Weights of a small transformer language model: 26.5M parameters, 6034 steps.
MLP neurons of a small language model. Each row is named by its layer, matrix (down: output weights) and neuron, and shows model dimensions 0-159. Each number is 128 + 32 x the weight over its row's rms, rounded and kept within 0 to 255. Numbers have three digits each.
A block is one neuron, or neurons of one layer that tend to fire together. After each block is what it responds to, as a language model described it from the Wikipedia text at the highest values.

L9.down173:101131083160112088110127128095100160086148111123171129162131100116077157147191144144136128103149102072174148118202176160152148129125153139096106118087134111146116145141142092117103082201137180114105159133121109086064143105077112161103129143169138112088123126079101100110153098155117145141154133145049171152134159115111126121139164089135144074098114098163171133138172131069128146124152128174141098090113114076147104195133112107148148079159102126148131143178112086074151119174136121
L9.down415:134141129105166118189160236089128119118061081102124104143078147110143122131095102140154113109063082132152100093180129105145150153139118119139100190133078145105115126142165064132120155133099130119172106110097089187098176111189133169138157146125076101131126093106141168099135117122134118124186094115144238076117138107075120193078139148139158148081114142119129127154094085124088117106094143111127128129133172141139141105147129099103123103089196126159154099114111056191110138087063144
L9.down479:148111150123096077168078117114132072108144087147168127127144096090159174176157090057123118091133086129108128107158142097169095096132107153108104068098146095151130149115131091147104128181141133104112140136121126137073086156130115141134166157133076195059173138112099163152145104118106129090095121158141159109148129108115142144121086165134149137123122166073134101179110074089146134184167093151183049094177191133176119124104104129103146180124137100131155101144105131125179118078173112
L9.down755:172077111100167148110132087123158088086145135166215159165158182113143098151111126146155124100134170126119160117140143164162151142131136120140077115128101131133135093178120060084146145179076174162124157166118157174155075124105110127109122132116103100085108125124119185144126120124114159106177151072095177104176115123069112135130143094146174127098144120109158089048182142078198156136066116189092145147198130095139113137170104109130136101128153121107091120197125128107138105209103157
L9.down808:090104176150193151122079111135093109134145148159167125058109136059113164160071126105146155095085082129179096092136096130161055109121166128161102104138118100136117167086071167154091172148110117033158140093151166144113111113096148122160125101148128158099128107063156160157157110137133159184092134093055123116081161121114160122085160105138194178151118144108098113111082124189145139115090123084207131055098148178160149158173126151180139086158099118108145073103120136128128080097085155
L9.down994:176093130136165085142106088145161128097195103145067113132185151137178125156106120124105124111136126141138088100055145133061082165034135146089165054140102122091157160130154148151129108140119166190175109134188089130125115138109105146156122129173090133073135127127119092118134166096094138129094153141155104141110131128078118182105174156132143067149155122140181090141179146168186195138175092105133165126127159070181169158166111077098174114114128108129094107083175158111126151115130098
L9.down1021:137147114120151078149152086105115088122112119101142150221097116110108109146147120161061040076177170088167149185107172142099194164123105155147109158174102080143149049170103163123137093117147121100050165126177164103142201154110117150135135074128131120149095125078129134122086147124166126136064168103128154089098125112115122139063164100216083106143112124132107134131174151109156107135190130147114140166141150148135107104130099158199090126135144183086109122168111118108118102213158166
L9.down1085:148067141104102151103205115140123105093089120149146220113119116141147168149146188125108115139155093124145140112109135069089070138138117126127072124203147172168126141153117126107160144188140150145115116127159134135126042144084146184201124157173109126154119171129146141093127123053146102129185095128147134146127192142131118137080155162153158162196199120110108157133135098111146089103134108150153127124144110158086149093123081111101110154134195083081160115130153175185152146132107103
Description: Colons and "including" (also "such", "include") that open a list of members, e.g., "five departments: Middle Ages", "including movies"; weaker on table separator rows.

L21.down872:132143092068210133152161124090163145142135098079165121122120148093151112147131140166098085206171152110094134081104101098121145104177128143121172159111086098153125100115101114142170080104110104143063139141110177131113154159183140082064111161114121112149181125091169147085163112137108115101194168178174145089152161186119155132088140087161155095092109128187138160185141083102067117059132127088138138180149115093112140110109087176101151141125160128171171146116121148091154102116168129
Description: Incomplete word-stem pieces at the start or middle of a multi-token word, before suffixes like -ation, -ing, -ated, as in e|lev|ated, deb|t, investig|ating.

L21.down705:150143132173117163154117166094151105180218187114128150094107138171108147099138154082112147196080098174118167139115128113144170137125143121066095131135153125101126057146119141103158135134109107093173126158082060151094087133104116110097118060101195116153088093108112190112127170190169091147133155145165201139122069149101110126144113101129141113128144090167098140135090119165103181082136150120125126114132120167094118101132133141095135152189175103128195075124123139136150117120140125
Description: Line break right after a "= Title =" article heading, or the closing = / === of section headings; weaker on mid-word pieces like ov, nar, ab.

L9.down159:134167130152154091104162109130147114155104086163133104165137139105109113105129129098146172154110152108180091179099122132111163156112091123143142111139087152122076166152139172103142043182142053106120123122119103138133113169157116157183142122132151138112150133149105102114133176164150125103130098097117118037120131141110145134067068089092161128098059133154141150103129174128126056131128114118113036111139142100179131126172122157089073156090147103182178117172173100112122120083160125
L9.down180:111157105154117107180097124145120060130121117127114130124163180106118102163136113159165098095117135065116130201136170204149110126104092094108187182153171136140111063115149137118137179099163120122096154091174169132102126135102124084158167119150154102138183179145127177171164143111124134175108070119138111127075125138098127165110133113172124120143116123144158094113084121103157151135132153107067106129168141093136159148101167178133086138109091114190151163138082110196108141089126135
L9.down227:088089178134175170099103115144132165130120150157142070100096111165184111110112118120120115062067103113198133136132096092156101118128142124137162083145126131141179164146144174137145104125101111084113129148098110137154201160127138142059081136169167141150117104072116108096184110130167135155079169120110144144151127133147118172088097189078131081121173170048086107108143081116110109134122149122151133114140082124072107104147124128132139155081142127104130132172159183180096083131155159
L9.down400:083070109098124118127096046097077113140070137107122116103099118106167106143148138085069119174080197156076153099134101132145120150178158108122141125148123149057106154127127146147143095128144107156163151148109087133111193123113118140133100180245103085120124150105103188080137142149139164142112177138105120121106149158150138135148079114139122092127157187146102100117086173148152103128165156111159149131055091162107125114100138097155187162133091105137109129073162153189131135138145164
L9.down821:120155163106167147147082121171103131104097146125062125158132098190125123077080122116089127149122104179131162117133167140119081120089148120160102164126194059075147108102142142100118178088167096165129199050073130145103170176130139157104088161161088130108102086141173102099155119116108151109152139082109086111116099155105124126120119136143151169131134154132202108120141121086119146123155196054132162103144158114143140169130120129120153165079142097171131113114137136136088116099108122
L9.down875:093157126138123142130108132134128082115115133160142090070177179126119106130118162153081165180124114165117160155080088154097093173195184158130197059116140124126157140093082075126148129120101147138133137133117107078048082112159148116125113106114133105135174138143093130122076099130110065134084144139110081153126137141138120142119114100101172114089121093143189134096078040132179157086100123117148101135140083147129112140104116132165102155161106148129113135224095128085133130114133070
L9.down1028:125113143063099116051121139101108121168101158050149153103165169093109127119112130113094153132153100134106124096161145133171109137112104123078172123071191111132127164157113074128178187166098142095167157141123164123081119138112075089153144132149183130188071149080069150149083129126222109160132163092120151144068151147144131091129102111205125198123118115137160170132130121127158123096101161076167147131160120147197105128135138127058112180114101111170115138180119113164132169156128164
L9.down1191:103180149153067108197094123174145114129102120086169162121129091133118126135144126105127142131082049127167104158171136158099093099144065175116140157090160104165125096098086144116173100114107096132195139167102123169148129120142170106139163143162132142170111096145083124116141198123104125121129179108129114133134127159075071109111119199145124120200111161147137081163128082101138115082154093110072086141156140078143132134088147088101111154108087117115128118177145153121144119063118132
Description: Tokens at structural junctures in Wikipedia text: the "a/an" after "X is" in opening sentences, closing parentheses after dates, and newlines ending table header rows.

L9.down21:129156131061154084060138099164067116124117156080099179159140121155133089083087160078122100081171112140152187115135107189150131134152178149141154136136158142145087126122083158159124140133142164129159119139109160113151137154074187087147124125141191137107122101167155132139115117139131081084172155161135129133096159153094168141117145062030144171139162088171145087151120133174118130137115090075102175161182115132109061107177143111147107125120142166153142121104086147110120078108100084
L9.down97:124135107093163138131115112111114076084209136111131121129093128130086166096110106157079139128111104087126155167214124125117180146103124104134105115101130102148138132105096116174133073093115155110143131153120086101179147181184127105136196156131136105092157079152102101163167132144152130085097084144141121155176092112119130127057135169074121159119118140175161100205209143090067061118152164132110097145120167069096182104151108135073116141092141157158135143064111149118138167103113145
L9.down338:159135112091175183177151073130076169129147135154106085092081157122087168093101125150124157090098098114116138104186134134122142116124119203129130104069177114121110146055119150142103107124064125119128171132062119087130181150127124118061124193126108113137131160158132109070140185171113101126110152190126109136153060120151144214114133185063119079116141137147121170155157108119102122157198130118162147097175128084098138113092063106124094112071120129092164097116149093162144084092120155
L9.down823:084083150104121063193162151105126208186156121185153095141076167154122087147083100129117085113086130119141117153139109156199156149160098134124115158149115102157083150079087145158056088099104142079092127153130154139107137132142155107078114115094201151161065121092154093135161131173134070134078121138136193112106100187107146170105117168106147110140153108140116160060169119123138148150147116060103177079137101145100143119149137110055105193162144130108110025153097178155143110114177088
L9.down852:130172087129103106113124097119112147088116117212128152178094127176175176093142111120127136107113115138107151154147136114131130150129160168166114115153146173115129174109140152101092106166147089177166137165092188097098163123087162094099122035135095139078111107095118102141077115125144123130119114121107141124106097128156128150157089199138123119147130155101107050138114141093148096158138172062107146197124090086115164084059179099124160149130220173086104079155168134154134127130125111
L9.down853:178131162104160134139100139183092146146108134135087186123147135164125105158109137198142074116142108160120136088156150151197060173175159150118149121137119190105164128170125077153138130178150101153171169148125145139089163082130137146194104083206120128142168155146127113143097094087135154107125109121169061090174102106076122146133110201131157140122144163134112121139138097100111116089091104130086099080112174082088118064118115073115171092086138153127140068071168136115131169153029118
L9.down958:160134111154077121177088040174123154124158080125134078100149128077116186108152100068117155097160116083126173091113169137153110169123167045090148128075086115154171158075093142069099136192146136157179130109120144086130111122130097147137126102153166119124119106155136110128120156125112117160130139114092103065138093148184184149072140105105079151096143164102121155205129143166195103154109152129158151148169178118102128151152101144093102146160116213070070089122132186144147193100133133
L9.down1125:135106086175025144120096111157099147109109120105147155105125170202052116064121130125081109130160095141094157127073106181167078082081115156067106104147112110129122142160165102116141081106126138103154121111108145154131189084143156116126063136147170101179117157157140090178089111132173115120197150124084192124129067162138168094128157123140129178100149143140173124105163064112116088100090126121159163159098117164116110130135143137193149117098110167139095157105122156153139115182133084
Description: The copula "is" after a subject's name and parenthetical in a Wikipedia first sentence, e.g. "(born 1980) is", also "an"/"An" before nouns and table cells.

L16.down68:093139031199125115167159150100132154096112116067093167097140162141074116122087083154123097192130117058100132143159103136136109117113149120121091125153109154090121131099161098096180144058148165117218143128150174113176143138094150047100173076113169085162134122150160046151112125165124088121121177140141149155128099135112111080162111106154121098132117115099131074081125143149149107148172102168157168155099125149159138141105112140148150125138076136096112165152092159120179151131129102
L16.down311:096149198122192073053153138160116134092159126154082091133146153118119121125148137163131110146079110142084142126089071153142062159147143156095139130158139130105081135153154156145123086082152121128113078164142146098095130134080147131173101157145170133147165149126105090124086099062179058068162111167077128140165145149162112110159133147168133136078074097156168117117147164095086137103152092067085125120136138145147134140161156095196178173101117093197106149117113102158140094060097098
L16.down347:114172092107126128159116120167121125108131136114097167130071116150184090118102179098114185117107056129083117135128128144142135168206125153071195084138171166102142137142193145082154119104156122110085193103173150119095116131093143103112105196188147161144111126160159157152100139143125153074085107161144121114108113080064148151164051138178151180145106144169124126137156104086100101099139096138212124126082090100134105096108190140103076139067100102135060119178148184134177209135113151
L16.down391:110115129115117058104152137067106115094096111088096089108195130109176085126125133087169121071111149085172118099095140152190072128117080167082129141121094086126128094146127089172141151062206178099123113160129087136121143126114147158155148167175190185129054112150158149142076093182176115094171077128136132124157141141094145064103133128172140147042134110133156105135128148172148119219126121152106180174172144146143131116131143092165195081129138139120145152101072123068085125121128068
L16.down442:039123150141127067153096157189128171111141092117157096151094088131069115155080162141170119081126106153104121133161096058105153103110150075138133098140108145089077086158116126163139103084113102134166169152122135152157162119096108074152176127118114091171175117131121139168154106136091164150137134139070147167122211101119168074146091174107165127086122074116101182157117170123143144140162166145087108150049094177117185120135091110104224092120111139135196117073178121142164116135097143
L16.down588:141144090143126107163122142147147125137110128163094110095116133098161149102084121138146138174105173134118169110105093059124162128083164141121103139133154207111111111157098138126154083132125149126133142096110151104160139134144083115134126180094125130142078124213117115151156107143093120129169132127017121090134083151152158073091140201132115111127115142174105123132138122112156112112074146107141156190122076086165148133059163159147116122053191125166158115112173120121182161152137113
L16.down960:081154088202090116124190118156126068073131169140136111146105146141135088109140089158122169100149090169114135129119177095123116190175090087137173112152119114153081156116146137100118129132147179128147086149114145171145139120141131113059107155107114151127077064116137104112123127134130198153099136144143134079099135162078173131117217090199108036114093087175130137133158104149178196225104119064174120167154076147132146148177101162169089105154147151073131126193083143079173123136157106
L16.down1063:078094092117165117141089153117115131147120157089082155087129163171079105146125139128162202105112093103069199066101101169127098152099129134125124081156079114163087155112184138142180127099139131093151114128170148146079213209124147130146098171107214097137104201138134147187117169111128117121139127198114099177113081138075160154112150149107082180091094094149108121084106110128136131121100138112137146161093100163149177123133139094147110111118120167092070182042144158129142090159118101
Description: Mostly the article "an" before a noun (as an influence, met with an accident), also "an"/"An" and other first word pieces like gen, vol.

L21.down213:126141142086107148124107132131103151107111115156092162156148147051139049087159116099138084099105101133137109148106163087076138208168124087134097116114083087155062128158155106125159172171106147101151132125134106061191115130115118153168151112080097159130105123114187135125152149129073127158143163099106119099109169165100084096092164129112131139148130163165108170128123137138188156168197082143094135095170134148127161105201094069149128094084171142135076119177103168130131220123181124
Description: Main verbs, participles and linking prepositions that open a predicate or complement after a subject or clause, e.g. deeming, stated, revealed, with.

L9.down66:165063149117155141118152166129086103109134159097073160096137155068132119126135118089215118180124156167154140111158171062150127143170113102127087064076152130121064120091112144074144133093151114135135114182138144073058113105151191125166170119110120138188095094100151102111142127158173167138153149134158166144157088112167150118111131128065088112135119117123100175148070129160108161117154073155120182104082098132130102127093188211172109108202088096090168172098140129099180114138128156
L9.down248:128092178148178142139105134074137127152059161170164087150090196112096068148145143187109120095142142120153118180093191108121154180146109125104107076156108110173105092060149131150129141157086117127086169134143136117140101168098151155094110087134162094155145162129153119100125128099105124139091115097159052110123090096087128126052096147170092223100167105132111124116129075097230154154122093171157160129183147225125155180110136112108131096144117126149126174195153105164108123149083152
L9.down271:093144109100113157154125043073111142111137147164108089178094116156115173133170160187187119099128129166130129114130136135144119111169095156146110101171116111177106114166094123127120093141164138082203156154120132201178098197169091160135095125112170161102149167176096137107127177199050103096130125159130109120112082080094116104111147169102082164188111084109108103167100182155102149106143150141112096082106095116144086160114186091123107121161089160135163142130155115123107140169130120
L9.down427:055150111183086153151166124116178148136151119119115102069114100114136160091184132106139156086106123133162121115151100123138057116126183140118182090106186116118126107097144122121097094126136111135131091135160170076109082118175188095172157157146116150093128165119176157062148162075187087160175103136121110099098209064092108128181173187103129097098109020078114093161127132139052114194064130139102169150123075135106110057139111104098112121131095156111145066100128115117082130134160128
L9.down1000:142103157128132129137131049107127071110130160162135080140132185108163115146109118111054156155189078139097154172127097144132128178099145137127162135176092127120158067128147154038131202106168120188123096175087100118147103139113130121071145156125147114119125099138104100166135069112168127154136127183107204127134137151150148169124156117096068109104087114188102080165151150118119130101155154172078077073161103119067099093109109110132111092115207103106171191155100162094140124130141112
L9.down1014:153113125130135145116080057036103133193159161093097143148130166154104087162159127135127141171107155073111142117084139089137177173173141131187131091184175115112128159100106082118175131139123214121129111117119055118151158113094122144161076074094089142131136075153143137172139164114138157074107176164210132140100126075130097142141088130067148096206101092118085104065109101158191118118089125196134082130114171162135148075072160097157178110133129193128087137138118129114161093129083128
L9.down1031:143091126173108178154105066175141097166102136143094118125131139055084137121120097115118132123107137172179131105108124175127124118139131120132080076151182114126145158142144146140076148145152155118133170112146146139108132214171132113118133123083130158153121125141154139145132135147150136125140144124115055087125102104108093136133160168127104164092161115116129137153160152139153104066112138129156185052121132163149117056107166173139152160117102134126133085173205112116156125081102169
L9.down1094:101085123136140087199185138118177156129094126102143108095097136130183117152135101066151109101180090172147170138162101177145160052105124149106169098116094079094153092170146118115102149130115064122102117099112125128134114062082138124141118117157072086134059120100162105114101149138098144085112133141137115116156145104125179142157072141058150145124120097154157111152136123157099116184144162135113090133176135157121124114147161088124094128092183113175097194086151181096075125052184172
Description: Opening pieces of longer words split into subword tokens, strongest on "eng" of engaged/engagement, also comp, man, fund, particip, gradu.

L21.down653:156087108131124175134060143191150079083142148094110128105112113124094152143123132094077148078120097122159121112140132176202146176117142175083098149183151130134152092149106082103127156113134137091118122111153109143171168103109103159103114146198103120120137142080135155210115147166142167109121097142117169110133131065148110204157149160091077122100052165115128106092125093145151141161135104133121102161083113098126158125068167140148096095088152104110139166107088131092182125168134114
Description: The article "an" (sometimes "An") after is/was/as/at or a comma in descriptive Wikipedia prose: "is an endemic", "was an American"; weak scattered word pieces.